{"head_dim": 32, "d_mlp": 704, "norm": "rmsnorm", "attn_scale": 0.177, "init_std_qkv": 0.0289, "beta1": 0.95, "warmup_steps": 539, "doc_mask": false, "steps": 6559}
MLP neurons of a small language model. Each row is named by its layer, matrix (down: output weights) and neuron, and shows model dimensions 0-95. Each number is 500 + 25 x the weight over its row's rms, rounded and kept within 0 to 999. Numbers have three digits each. A neuron's up and down rows have the sign that makes its largest values positive.
After each neuron's rows, "fires before" lists the tokens most often just after its 100 highest values on Wikipedia text that the model never trained on.

L2.down218:536483468507493562479456536536507499511493527511511545500547515485506519505528492509453503488482511485483472480478480483496504516519491469530492498498502464490496494525518471479461547513489463512502519477549522494509455458537482529486508482500484486471493508494489475483521530490544493505
fires before: " |", "|---|", "|", "|---|---|", "|---|---|---|---"

L2.down110:502488457484487526524457501502492531509495471505474523478481521520481540453483520529494460498471544524585519499521487479516458483521517486516514497493527495486473478489498497511509517500523510529501490504488472493503526500486505477472484464512503495505502456498522507489505472476499516472
fires before: "\n", " The", " In"

L9.down455:485406497471546474466478537499480509518492503509530497513483534486481537517455502511504474514504490521514503489526510477481475474504552497523510455484494486494449513490453522479504533519470464491525527493521512513549482500512505486543502486478558458510529482484508512493494519469521509523
fires before: ".", ",", " and", " as", "'s", " in"

L2.down399:465497532494521508468484520529445510511502512501500477520522500522496492510506495482495501551464501479476501518498463509500523449506532480480489519488485540501518514502511509526536527497488470458533479517454472498492505533509487534538477530527529535491515507459486530496582477502507511514
fires before: "\n", " to", "i", " of"

L7.down534:471447445511515504462480535488500532506514550493530483536535491482558559510491568508500504481455549491494460501463496518486532517495541491472529499473475518501535517504511518495510499461498501481513493505517504504514467497512502479510479504522458550513499520518538504452484502512465501509
fires before: " ", " |", " +"

L6.down132:480525500485514506514515472501481520506487538519491494538536473532540469520482501529518470546537502527483503500498504496446483533470498497519483522528548528466481484498458519511483504504533519509508530503522513502484488477493490504472516493514525545515467529492486488520474495493508468479
fires before: " |", ")", "A", "G", "S", "P"

L9.down614:491539532561496488493474488524495513490495485516500503528515478494465495502503455527507500481507504477460487512509518491483466513464517495550490529500534482531488548507474509482528462484513490507487524532489507538484475501447463453488539500501508512493478509484478501508502482495583458497
fires before: "8", "7", "4", "5", "3", "9"

L7.down325:529489502487518450499502526492519516510513493515493517476464514528514505484479472488527520489462495480486506493515510530482505534502558479527480526480513498494515513483480559514480511487479493550528505490499517484484549518521486518516454493544526530478521537541495459475498500496482446520
fires before: " |", " G", " D", "F"

L4.down210:498519525472527544488509538491501449501485489477515494539486471534505518520484523482497450443488488480530473495512508481496521480513527475489516481497469491441525512516496539517518505503532492483517478504470501511493520528538516460481470555479530508464515514500537483500504480506452453518
fires before: "\n", "-"

L9.down241:508415541444496523497471502499445519508498470472487507465520508522463477500511519483516505513482495496492536494546516491547487478504482528500518510498500495464512515468459472507476516511495535495458479536512525492509496504503472501475511493521539543455514516491548497478531495496515502518
fires before: "-", "\n"

L6.down526:513444506497478495490503491506525519444478514488481494484481438490515448472472490519492525497514520472510501556497509517557509517521483541485475492474503511475523473511522478506511508481546497491520530516524508512526531437462488490481448492482485489519484489513507480500492500543518530436
fires before: "\n", " and", " who", " (born", " is", " a"

L4.down179:524485435520511478488528532462507498514510519533515527470494489500492540467504474519505535444497517500517494512521495484482496522487513493489510467528509523457517590548481482478474463479518464487503432512518504484535491540496499508527470511481480505493538476473468487516465539492456558508
fires before: "\n", " 1", " 0", " 8", " 20", " 7"

L4.down327:496519455539484503517503490504495486481472440591506507466490515475518498506496490505485493458509524453476506492502498487505520512460514494478518478520500504502497490490519517503500483484508525503482471488508498490535528495497511503488481486526495488473507492474492514509475493556470547474
fires before: "\n", " He"

L4.down153:518524464513505509450491503560569473508480485485520489517471503536545524524493501514498485488487467528521506511512529519483492453494486514526538567520446524510500486543506563495527495485479469509501499525487460482505470526552522482498529520468491523518497533520498548495481484477480439461
fires before: "\n", " Soc", " of", "y"

L7.down258:507479528518488536502496516500531541494512504533514494505505529500501513513501435491502465522472475507477495464488519533535510506532472521506481494465480503510491470461463542488462467552501497500507482510496481499537502476557520523500522497506504506483471485506457488518469517507468429479
fires before: " |", ".", "m", ")", "oints", "res"

L2.down654:526500477512470517464466502513495525512532516474449493515486498466496511507485488482505532490536502494544497465459470512486512528506468486505471485458526535468527455499524493531506525538486550479485519452557494500506492489483498504518514453502552497448482489503503494501501486536490494504
fires before: "\n", "ut", "ute", "ution", "u", "iz"

L9.down189:527620515497480497527483500516490475563475496481483512503477490508506486490529594510480537436482523489475516505510466497501470505509501509488495506536513480521468510493515508555541536484525512476493528481499539505481507525468473496466525463469520487498461508488481497493485508529488419510
fires before: "\n", " He", " In"

L4.down428:518490487484470479487490503483425535474448467506527483493534468500536514521446507503501496519497489498497499490497476498515486473490541468547506484490491483521477517510434489490507506529459488489506480483534481516489508491460488470467501471443494526498461500510500531499461508500503482526
fires before: "\n", " |", ":", ")", "6", "0)"

L4.down687:470492502490496477490477458489468474489515528500463450480536458484502506507492544455483465524487507502499515475483519550530473510477510550465486537488503560485525476485484472520494470537487512468520517453500518477500500505516495507486492485500475535485491497512521488495516480521467503485
fires before: " by", " in", " to", " for", " as", " with"

L9.down692:519479456513538487499488456460511476522551499514492540527505481505475506509521519489497525555538558507482504531467512498519496490500479514530490482493524486497528547481521474453518490493514532445499492498508521500476491510477489525530519499502535482516482512531551505520498533518469523487
fires before: ":", "l", "ter", "ents"

L9.down670:516541493503467514497504473497506520501501551522493495487534512499434476461483565490515507504491493481529511532530512501507462506500526527543508483553513518541503471508505475480485514488504505523499511523478513500479544490457480505482459499496524477469504459519539511523466492507472543504
fires before: "-", "\n", "ree", "om"

L7.down328:488481490496545514487498501483542516518504514542510486515518494496477474486496463519471530567485491515483530466450544514451526503471489488533496450533505477524504511527508512473524473515508518518504511506519517488455545458497544539513480494508466479506512479549505498488492489478477453483
fires before: " |", "|---|---|---|---", "|", ";"

L2.down190:468508486498487522508540509489521510530495502490532470465500515477474525512471491461517489497536527489463519488430498494489480517486492489503522435517466542488507460497472511501488488485500462445492522541500516515489496516499510514462475477498484496473479506529503472500473489484494492484
fires before: "\n", "ret", "ect"

L9.down46:483473501511492476507497519536513489484526499513478516496470473491508536470552474470513477521466506486471525514489495513490490500551522508463475478486510526533521521500500471513517485517534515482519518496483502524500539488506505498501540513480475515488481493475435486505446451483482481532
fires before: " |", "F", "W", "A"

L9.down27:540568485477550496474477507467538528487503489517487509526529487483512451493418499511471510506491491451470498451501529508475539491519505488442498469498475457536526497529526467499514519480506474475471533501527518520465484501504562474486515528487474504512499498509487498498543495482495560509
fires before: "5", "6", "2", "4", " 5", " 6"

L9.down366:462506481480512487482485481530514479498507490504465496470519475553550514458517513477493517529548547520505516499505478522468494501508439526468499525507544470501498497554522514506526473467508482492533497546521500521503515508492519497497540446523501537498467427501472504485528535561597499491
fires before: " |", " of"

L9.down3:447516499547508520544479536482505487508537494566488472439504488479496498492481528510524428518530503460515491511527534516535499488537535484487506501491525477527509532504503440473500497513538503485498507502523503504514484485504508526534500467483457535532495431495477504460502451450468505496
fires before: " by", " dire", "ten", "cted", "\n", "er"

L6.down40:503490530469498543530459485520524476524595487504527522519502523517501485513528500455490475491507485506549454532475505514483520459497506456486518520490507506470501502523470459497498497553496483469479536505538486496514500513485459489483471537507477479527497469482525484450495479565523509503
fires before: "\n", "-", "|"

L4.down439:494506487504481497501474513507495515473498450512496498490508489538513508438491526490490508533501485506505493515472488509476479532456460513514473542443513474530502450545511504505488534534498512503524529484506496524501515478489499523473515460477482516539481519513524517520479513514576460502
fires before: "\n"

L4.down77:454501480482493529515509537498562481492496487488518540494474477490505496464466510483527503451514493529509480525500539532449511493489508499492507557502493492544505476532533450463534542531483474521503486517473513528501487493466520525469501410535502497479472507529489562542491498466523488454
fires before: "\n"

L4.down675:476475490524491516517495509548493504507498541503511501572536476523479500484489490475522503537499510550474469473518579532495523492481461517525508487495512553484462500504569518531527482478514508503432472504482460488497483485532518504475502502517497469485470471506502525498452499536536507511
fires before: " |", ")"

L4.down398:508508483485479444490543457484476524523473531531471535464501475460504494493505505455522522516483492498486523441502538477490505501499433502463495552530480510476477498474516543491473500477482501461495495503462521453486513511466536526515463454503494508528519509476507514497514465501519525528
fires before: "\n", " He", " In", " It", " The"

L4.down94:465484497491495449520486479507497525499481548508545491451512496499489491473499518538497516481474536491534504542548498531486481538490510538504495498465501507534422531486486482514490508507512559477491470542497535547489489475489468528516501528496458527521516463524477504509501484497469520533
fires before: " |", "ast", "K"

L7.down251:510570488500520530468520526492493489521486471481521500516502476546560528487514596490503513471493525507509508499476513523478497482476531483500491516536530503462522499521504502518535486517530425480472455531508531552482486458533493491478498529506457502492493492512494489550503509520506450485
fires before: "\n", " |"

L2.down54:503506478461540493468543496474545551472496524513464475525473473511458515510515510497491494467493504448479514474469481478500500471490514491509516432526508512483471471491479487488495487503521538460536562503498471504511508503494506452450489480489515524505466513503499530508542491510463502518
fires before: "\n"

L9.down447:537562509476489531495489501536489470493499472520438479489530516486471476525527549496496513476497488488493465497488517518523529485511520516514559521540472515553497499487533492467465486476457527505479486496472456523506503479509491488507483516483456531492548515514538512517475492533468544473
fires before: "\n", "ele", "eal"

L2.down173:498481497476470524489520548528523459506506485505513528533528555499552470540524507450515520530455514495484502482491501508507543508474472529493442462518465488527511556479509498505514497506458484491537488522526527493503488500477471513484492490472442512494544515499499544514524507479461508471
fires before: " a", " the", " an", "ital"

L4.down184:504524523511519522560484434527489487450479472515465501498492514493539474500508517488537515479482484513484490499427480505491481482503506490500449476497500486530498458527502481521510504483496498495521466440529444551527516539525517470469506488471491524484500539509511483499511447445483447505
fires before: "\n", " He", " by", " The", " In"

L9.down550:509441475510455531461442488503532490499508503515500459469505490510502547538506514491508477527519478502513504515505528523467496501484461556492488483529531515465430492488520493485505496517506496512527495504516505496455478505492493502477503480522514472464480487514510463543515480500537474518
fires before: " to", " in", " by", ",", " and", " on"

L2.down430:505489542502510541452449521532463504503482563491509463542518550509521494490502498530482500534493508494529511514499519459499525485496493504471462544481483541556489524527500539520527519493542515476474486493489493480492532518489498511509498527480493506513512494443502452481551482458506479477
fires before: "\n", "-"

L2.down411:560497502492485493514482482457478555518485512515454538521489498451472510486468491484526482480458506450448498511479482519499499534441514483478502448515532506488512527501529465521487510465510506465501515506481513506491492476501530472452530477515477492500468454494477516515463486498533500515
fires before: "\n", "|---|", "|", "|---|---|", "|---|---|---|---", "ing"

L9.down28:504531488526469517490499501492449532474488526480512526490506470475536495492486501478484473490461502431483458508515487479481521505492456475526526513491517509498476498493527500523499513527500463534461483500494539499498542493500515456498482525487505467536492487513497457547474486466487465537
fires before: "4", "1", "0", "5", "2", "6"

L4.down612:455480512501539521500480495502514486545515491509496489499500467508531546520506510501496474453501512469486530506509505520456476530525515468529493501509501505438509453502511515521501519475498485479496488487511481499491521497519514473472498531457475520485489522496470494493504521501461435486
fires before: "\n", " G"

L6.down79:565508448495442494503473512522467471497498493497506491511494478510525497463505557464492538554532509498523537530501567524510525482530515474528509549531478482501485501506488477524508499491524499500482495509473534527577500535536519473496520455521470470492515509519473511539495549509487500468
fires before: "\n"

L4.down263:501494488481507519470495478512482485455479489505556504462557479492529459478470499486494515500516467468449480501475495522469502471487515496513537484479525517492496484489464478466482493532530494501551475501488521517491507453472482518488477493507513509484464504516469522522477493538481481539
fires before: " in", " by", " and", " to", "E"

L6.down454:516497474453463505515486482566507468526507509495510476482506520504485498482486528528499511534491455504501454484491476543527484500477508473485506510473520538466513476499481490452480507499484466467526517530517506525493569533516492476462487502495479504500499515509493525512523484546509508483
fires before: "\n"